{"n_kv_head": 1, "head_dim": 64, "positions": "rope", "parallel_block": false, "decay_fraction": 0.754, "seq_len": 256, "doc_mask": false}
MLP neurons of a small language model. Each row is named by its layer, matrix (gate and up: input weights; down: output weights) and neuron, and shows model dimensions 64-159. Each number is 128 + 24 x the weight over its row's rms, rounded and kept within 0 to 255. Numbers have three digits each. A neuron's up and down rows have the sign that makes its largest values positive.
After each neuron's rows, "fires on" lists the tokens most often at its 100 highest values on Wikipedia text that the model never trained on.

L9.gate228:139085106130109094146116119117112113112075157167072107121132163155107127074136114107126106115153121152137133154091121164150151108158130163163124120117106134135110152107093136099133132141160161143106145077146132133192131134152144124132158135125108115155113096133122124160117132144152170106
L9.up228:100093162165134139090126120159141117116147118156150170111146125162110143122127091117158154130138125114104143098131108147124139157159107127119149106105100094121131138085133124097107122079129104158088102125096153118093146138124129120147164113151165135119141076118129152137085185084114152174
L9.down228:118121097118130112130123101137126148131118127094145078113137126126169139117094116140133141103125119128070135151153143099139097103160116086108111089135131112141098133163125152119131126176083138145146118126103129149152158126144121136126139165141126122171151121134124129083122092079125124115
fires on: ".", "\n", " |", "1"

L2.gate184:119123132153102122154084136132114088129143162130134116082117107128124147133132140115143122165134094140124134099086105147152160125104146117119092120095100141141158134151099176144106112103139121130093100155173100107137139132099120079125139088145150107143149063128103136116160115156130168182
L2.up184:097120151148158202123146109114137116139103132165084156167121153109131163126116119101147150141132144157192126126128123145110139177151146089131118127125164118125109158151111150121116119150106130100152104188144124155169115143161138164117124131110171116170139136133110117112116118133123136122
L2.down184:116098094091105089132124131141128131130151117129144138116140142132136064119164109123125109127177118081141152129184121115153117124154075107116127162138091105096116129109154092122174133096122132142109159123098151103142115152142109112117135148130052120089120142128140158144140121098130109154
fires on: "an", "l", "al", "n"

L5.gate303:151109127100092126121132167163099137164138161125146107124077148100123135156167121153111104164147106116155133123101132174093116130132146143097151142137112127151147129126148121146127117123124110123121151137119151114116153169156109148110125141137097175111059135107087131121160147169115096147
L5.up303:148125148174098154130180146123146127098113136152200122141086120120127115177155145093167099139171132126087124112131083147096166106141103140139105112137139106139106132154155108121150178150137118162141131115138112105155109093150118116114116142182185102114122112103143121129149104118134173173
L5.down303:129140140121114100135113167111114131130163172118143187110127119101109103152141121170123126135153114133139119077172136151122141085078137124123108158139108122105129120104118103134080131088131144156162125120127127142127147120107107086133136167170097107128109131064118134123149157141101123102
fires on: " |", "a", ".", "ity", " particular"

L9.gate140:192142094157144102117106161120094114140116159134122137116134131109142140092080125123161113143102172171109110150096117100145140129105195148130112150153139131155129149155148092157161139089167130121111113171119131137115115148101121161103142136144151137138115180107121158102113133154129155147
L9.up140:128095188113165178119123172175075120092103126135045116121115109132148148144143134155129124152129096151155106149143140100115141137111115142080137095113103150117147139141149121132190136122147131130118142155132110120117139097163130187116167166134168132117147139179131077134103142113083100120
L9.down140:133110131119121104092183150110100152167107143121145090098143145140126130123131151126101085107106106141137121121117120076151121148094130164128143100028148157092140143130137114144140130098118143153135134140112132134127112148125136065122121124159062125139120163142132122138134130125118112164
fires on: " He", ",", " She", " and", ";"

L5.gate187:122097142125123201138129109146131096116138142139138111114090104089123117116184096117157094166137086098127122156112150134124143127130140155179122092123112108153139121108110134111155115093138147154090162146133125111142121079155131112112173105094155134126115121091131113146125139117143138143
L5.up187:144104121108116132122139097115160073112103129114122120120118164124149119129198134119140168162160106139114114151142110142096111179138126125145090102126120111141148140138128090133142104120132090160108134172159128148163137108117124127121135085152134105119127097128126138130130137096128191146
L5.down187:119105155122165149147131120114132128133169137102067124127140137149111118135125131128105152149136121123182140130149130128151120134134108117112135115057100154091134147119144093145133161100136161128102132110140140179092133122155131088125061125136102134078166186102113140147157141127127133130
fires on: "n", "i", "ian", ".", "an", "ese"

L5.gate0:156094140157137134138157111157112127127107120110127108164128124134130172128057133148133111115110094131140165111145082107140141159112179140132128131120128139137092151102183140130126126132113095126132129123131110125150136153148134119161102173106154138100151135122145165170049104162149116109
L5.up0:112149131141155162152130112096163170105145153126123119114125112128103104139108119091135117096123123095167147139129108108131158121130115145109135103122174172155116135165108088082125117111122105149158161153147100114114116161164122121116125127148172129102136129119164146142092112145130103100
L5.down0:136094115164120125120127181129058145123152131140109102134101189153103134133149094075164109140154140135119108118110102106146126141141130142124154134134119144118125164080136108165127128131143084091164062127094113137134150154161125155147097132156080124158110122128095156145141129072104108170
fires on: " |", "–", "omp", "po"

L5.gate1:159124098117137148079186126131107112099157160157156136134087119129095132112130129123139134123143136153142157152113108131111143120125172109153117119084093116168123101115146130148096107123126095087137121137141130126141076089149122137133111121084126140107138131123159170171140141128132136142
L5.up1:147146108113141146136119149177091140114172134121118154108162128100123117127162148102078098129127109149179134122116134138100102148145096108163126107143133138124121127064127132124128127126114083085111173101148142110174092102164116100120165073150108117128189149095122152135130141094130178125
L5.down1:125116152151101125153130108109140116116109122186123145140141129144127135104165136148133131141113140130156138157145099104086198114132120120092112082064101165102126123092135129119136143113098156137086141170122170155109129083112159146148090177167146126072130147136117124134158146103119159101
fires on: "{", "i", "h", "ian", "an"

L7.gate44:130115142119121162120058094113125142104098167112143115144143145140129125153141171167146081100123089116114125139107166112117143134102103110124067127121129121119085159142130108149103086099154107140133142127167149114151082118114116101151144141107147146121144119137131138103095100104098091132
L7.up44:136147138153186141100083143126107122095080149181171160123118124152129141098120143179179119143129093129080107125106152089123157115116095123128143125133122096142168126155136147132114141150139110120176088154120136086142132106150128073116135178154153094130130171112116119131072132122170124116
L7.down44:142103136132124129152091112158135093121120133115156105141142132150133141083183188129142123114118143137087143120137147107142105096118115143128120109109168138146139172160107085135103104128172124141124135094103149092138112140146159101115091112117113151120132142142166161113094126158137139158
fires on: " to", " not", "t", " also", " would"

L9.gate61:119128098116101133149153171124130156124111142124153161168169148149113103161107116103109124134143124154153159134096164113101125112167165138135155153106136142127119172129143127110115129138125160166166125136112170129123163089137165128110110154124145154125188086123171148174130173142147160079
L9.up61:129133142121151169165121158113092086107123134144134098134125139148117131126107127132132144138088131095156165108161164116137139119133186199115121157115088140099161171093090123098128127120124095163163172124111137124149105116166131142123159147134120147156148152132131119109159081160109131100
L9.down61:145083142120109131175149123137150093172112131120108137131108166136087145125125116117183167106120110160118130140146149147136153159101127177106132142117116153139135143140129174137130099086096099091126108120085143095110141147121163153063136128132119147124173131110112147142125119149152111110
fires on: ",", " des", " has", " are", " have"

L3.gate21:097140110115097139125105091115128113127103156071131151136133129106159107124140125122169133143141136157127136145141119098124071146099120136090115110121132144127121123106147115140084132058169148121087093143132103125158118084129124158109117134157146151118132116128119125066144110124065124130
L3.up21:095111129116108096098127147120131122138118086105157155107142087143140103153147117104165109151135154101135130111132150151123134159120141116141076119090126146142055105144101143113110152088168130144125127152097137111111133140140150144130075086114142132108112117135132157150089108139107127118
L3.down21:146152124120107125122104063133131121128147099117130114161108131111131142114169141130106147144145100090146163105118126106128074109130091140084112121112114152165165146156125099081158135132130162131160113120097127118182136142107132133110125157158115135130097131114105107092173164112125156126
fires on: " under", " an", " became", " called", "ally", "ly"

L9.gate405:121128072123160151118119146139153111135091138127095117137105132112089165086058084104140090131115095136151155112157119125098155116167143134106129103104093102162110148130158088142127121134106135127097122084106153141107116123133155118145160112116114109106142106163171131172062136104150186137
L9.up405:160083148102131121137137153141103116117158122110159109149108133178099148161138161113112155142122133122120115063113177142159157113144140123131107095110110155167172171125157111129127102122152102103132091088116143106104115156160094144076132156168102154129126142125149116147133177131147146122
L9.down405:148131099135085125076160112150162150133139151127118107122107157131136159101110127135138131088148109125118159111110142122139168154125165110183156098081120142179126212146115140164165141138135119121096095092148159141099103109147133130150123146100101142125118136137115100176108118086164122135
fires on: ",", ":", "."

L2.gate168:098109177173125146113110122119128133108129172168104110135114113126096124142102109156131138161125137134170120151102145113071105199153146107122120125114169115174121100116141110128107101114137147131156116121133112138106096148137154119128159118123115143150159149138153163120132138104138150119
L2.up168:152117156151129081115141099122164099113146140131107132139135176143119125145169112172154110125142105091158132148124126102079138117127114106142112134139173101161128147113131099123148080122112168102144130111130107142144090168135138119116111086116131106176137169125078121074102120107173099141
L2.down168:114157121164123134120135132098106181143119148136118098133178113143120135141073143116067160118108127164114161153119174161141109108148139142146119096102137119125144104092148142093093105110096114160123131111173133109142190092073139142092147140133106155130125141132153143181158125150085163134
fires on: "y", "ly", "ance", "ory", "hood", "le"

L2.gate226:146127094095131135108090128142124125110155093134161154138163155158165083115100188128089104108117128144105098119149088154162092134105123127131092108153101127130121131109148108104144098109161126142146101115126177092126113121092122144109145128162087197108149123148123147156112131081172126110
L2.up226:095149116139130109165169135150116126115158123127097118170115091154097127157159181138154122106124149124124155100162096164152123107152136114105121095173089106150125184112134103099110129120132136156099150094122166110107108144103131133075125135138100156122121139115139093125132128126150118104
L2.down226:122097107147085149156086109132122129135106105114120125143137133140134120121117125180145130096135127157168121084129123147138144100151162125139126158184092107125159091169153163120121111122104124143118131113136103121122146184129102141146113145124112125116111089088146120149137112081109166124
fires on: " (", "-", ":", "gin", " In"

L2.gate169:166116134136096140140158094160198132119134110111124138135116118110140100136160148135121110145147139113096151128112134137108104157178155157096109115119105143083134136102112114130172077099124109125142196147138137122122176139177125127131137122138113118122132097156123127154102139100102141144
L2.up169:164136134115094122102161125138167166092111116105141124125122147138101138084098126101105088098155128161120121105116150152156149133125125141102185087163141157093105114114130095139148040156150141124098165115127120127111111130087145099142105142149154121130097102139120148120128127082124079106
L2.down169:155125133104110148099185120124174127113088117114125138075108122115124106105099156138132129154175143142102125113130163136138145166135118156105149101145086151116139106124139106154174063103140121152131191143122135111129122095133130125121161109146136070105133150141157121158113138088102137105
fires on: " techn", " call", " called", " look", " re", " rock"

L3.gate244:159087103120121106137136092118114096142136102146179128148087134153174099152098131148135105099137147126155120087139116166140132108174122167115104106141143102117121123111184125143134151140122123095142122134151148133139144118124150140106152107117154117113079122087154106159164166145120153121
L3.up244:134130133175164128176103120118128125151178130147096138114101122155112070126115104111159160123120119113122146116111137068114121108115149139101122103143150100159180137125111096119146128122124109144166133124160095112128173156136093107131118141105133139122179152192117131153123153154137129128
L3.down244:169111120106161114161109124100156131134145117121118128121125105148147081155143099115162132108109141109159130110151114144129161106138126128158157148169107110118121167117171111137094148152116101130170166110123107135140153146144173152097171128122099157115151129127138133129198137137082138155
fires on: " (", " |"

L9.gate7:127094125148100101090155086124165114099122130096061131132163102164135083137059167141130157128110118105123159104126144149116163127145146136153160143149133153125137122149123077143124167131135130147176128167129130144120158121131151121124126162127151147112178108105132120149110103139122158111
L9.up7:162102091117152099141147110147128128093150137101085123131155123124098091124129106150097140160158154099146116104105126104133127109128107118093150152128137155144102122163138139097130094098159107131133135143188119151130162127107125141120126163096168121162160084108133139124159121135122129118
L9.down7:169118123120121069120142093158126115147128163142104163180138104124135130141067117125115160177117154140141089119143124128137146121086078140108154163060131154147106108164138114146110136102176129141107124083151137091141130115138150159118156166107113135105086130147174119102137123170165118145
fires on: " C", " Pro", " S"

L5.gate266:158135159123145133132112112136116128129121123149155143124142124091158126122087132103186120121135131121144128117125133082117160134146170132126116085125118158130101152091123164139165124137124050114127090092106151123108096136139134134157141101134185121110096135111175089074109143090142115130
L5.up266:162135137156155121116114178133109171080107130116147124112120143141145161143092128120109084125135100094130137123089126095138104123104140160118102098095131140155160095131114098175138120127130102135126141109116146194168118104137114101144171169113069149123149128128122123112088152149088111122
L5.down266:112115131143143149119093170094120098128130143164125111146156157127138180102141141128157149112191122112136145122074114146145147125110084100145139173144100121129149156138111074158137121123133154164116147131125099132142094158124096124108104163135119132138169166138164113109113141091143119166
fires on: ",", " and", " to", "'", "t"

L9.gate384:101116074191144131126114126125146094178151149101153079169114146164093130129086120096144128078126156182157154109108148135141114166137115119127166109138101138175137106152153082129133140100148146119133144139090126112126131145146126126100116154091122163119147168117130203159125115081156126155
L9.up384:125166149135112144133139136135141162129128106107180125107144098089127172166133075144137104095105148142112116069131138120113141164141125144135137083132111099160140151137153133150113150121117096106178079143085139093061092178163128139131128149127134124097124104157112146128114146119151109171
L9.down384:155180100201130145148103133163113136113174098148147137096113138099110129120082124115149122138135090152152119103136144147149160119146146139079162131094093091156125123127150138150133121102176135088117084147129161131148099135169114090084104177121108139123154129129132092113121134137143118103
fires on: ":", "′", "°"

L5.gate369:161115112101135123128095166170134152108107129190114138167086138122173179159115074120154105089134149100096139107097125115130205124136141105092132130123082118085142136141087112079142135112156115142112164163127106120113115146100120111128117105105135143156133092129099124121144188103169137115
L5.up369:188168112146134166156119151098106128140113131100145108153113134106170102160145158132119110130149147148165127112132070117101093090109131148158140148142070123132132162109126135132142114115120148086143098095157133126139145094082128107141147088087128093125158166125117140158132123170144160100
L5.down369:104091143115137114124162098147127116114125102074133098142170100138124153133133157105127164144150121142122125158147118106141118184134111124069173124117152104100134164158112137080143155110121114090131146128115143173112131128147168109131086161179079116090170113116069107101140116138126172146
fires on: ",", "ig", "ü", "t", "z", "ul"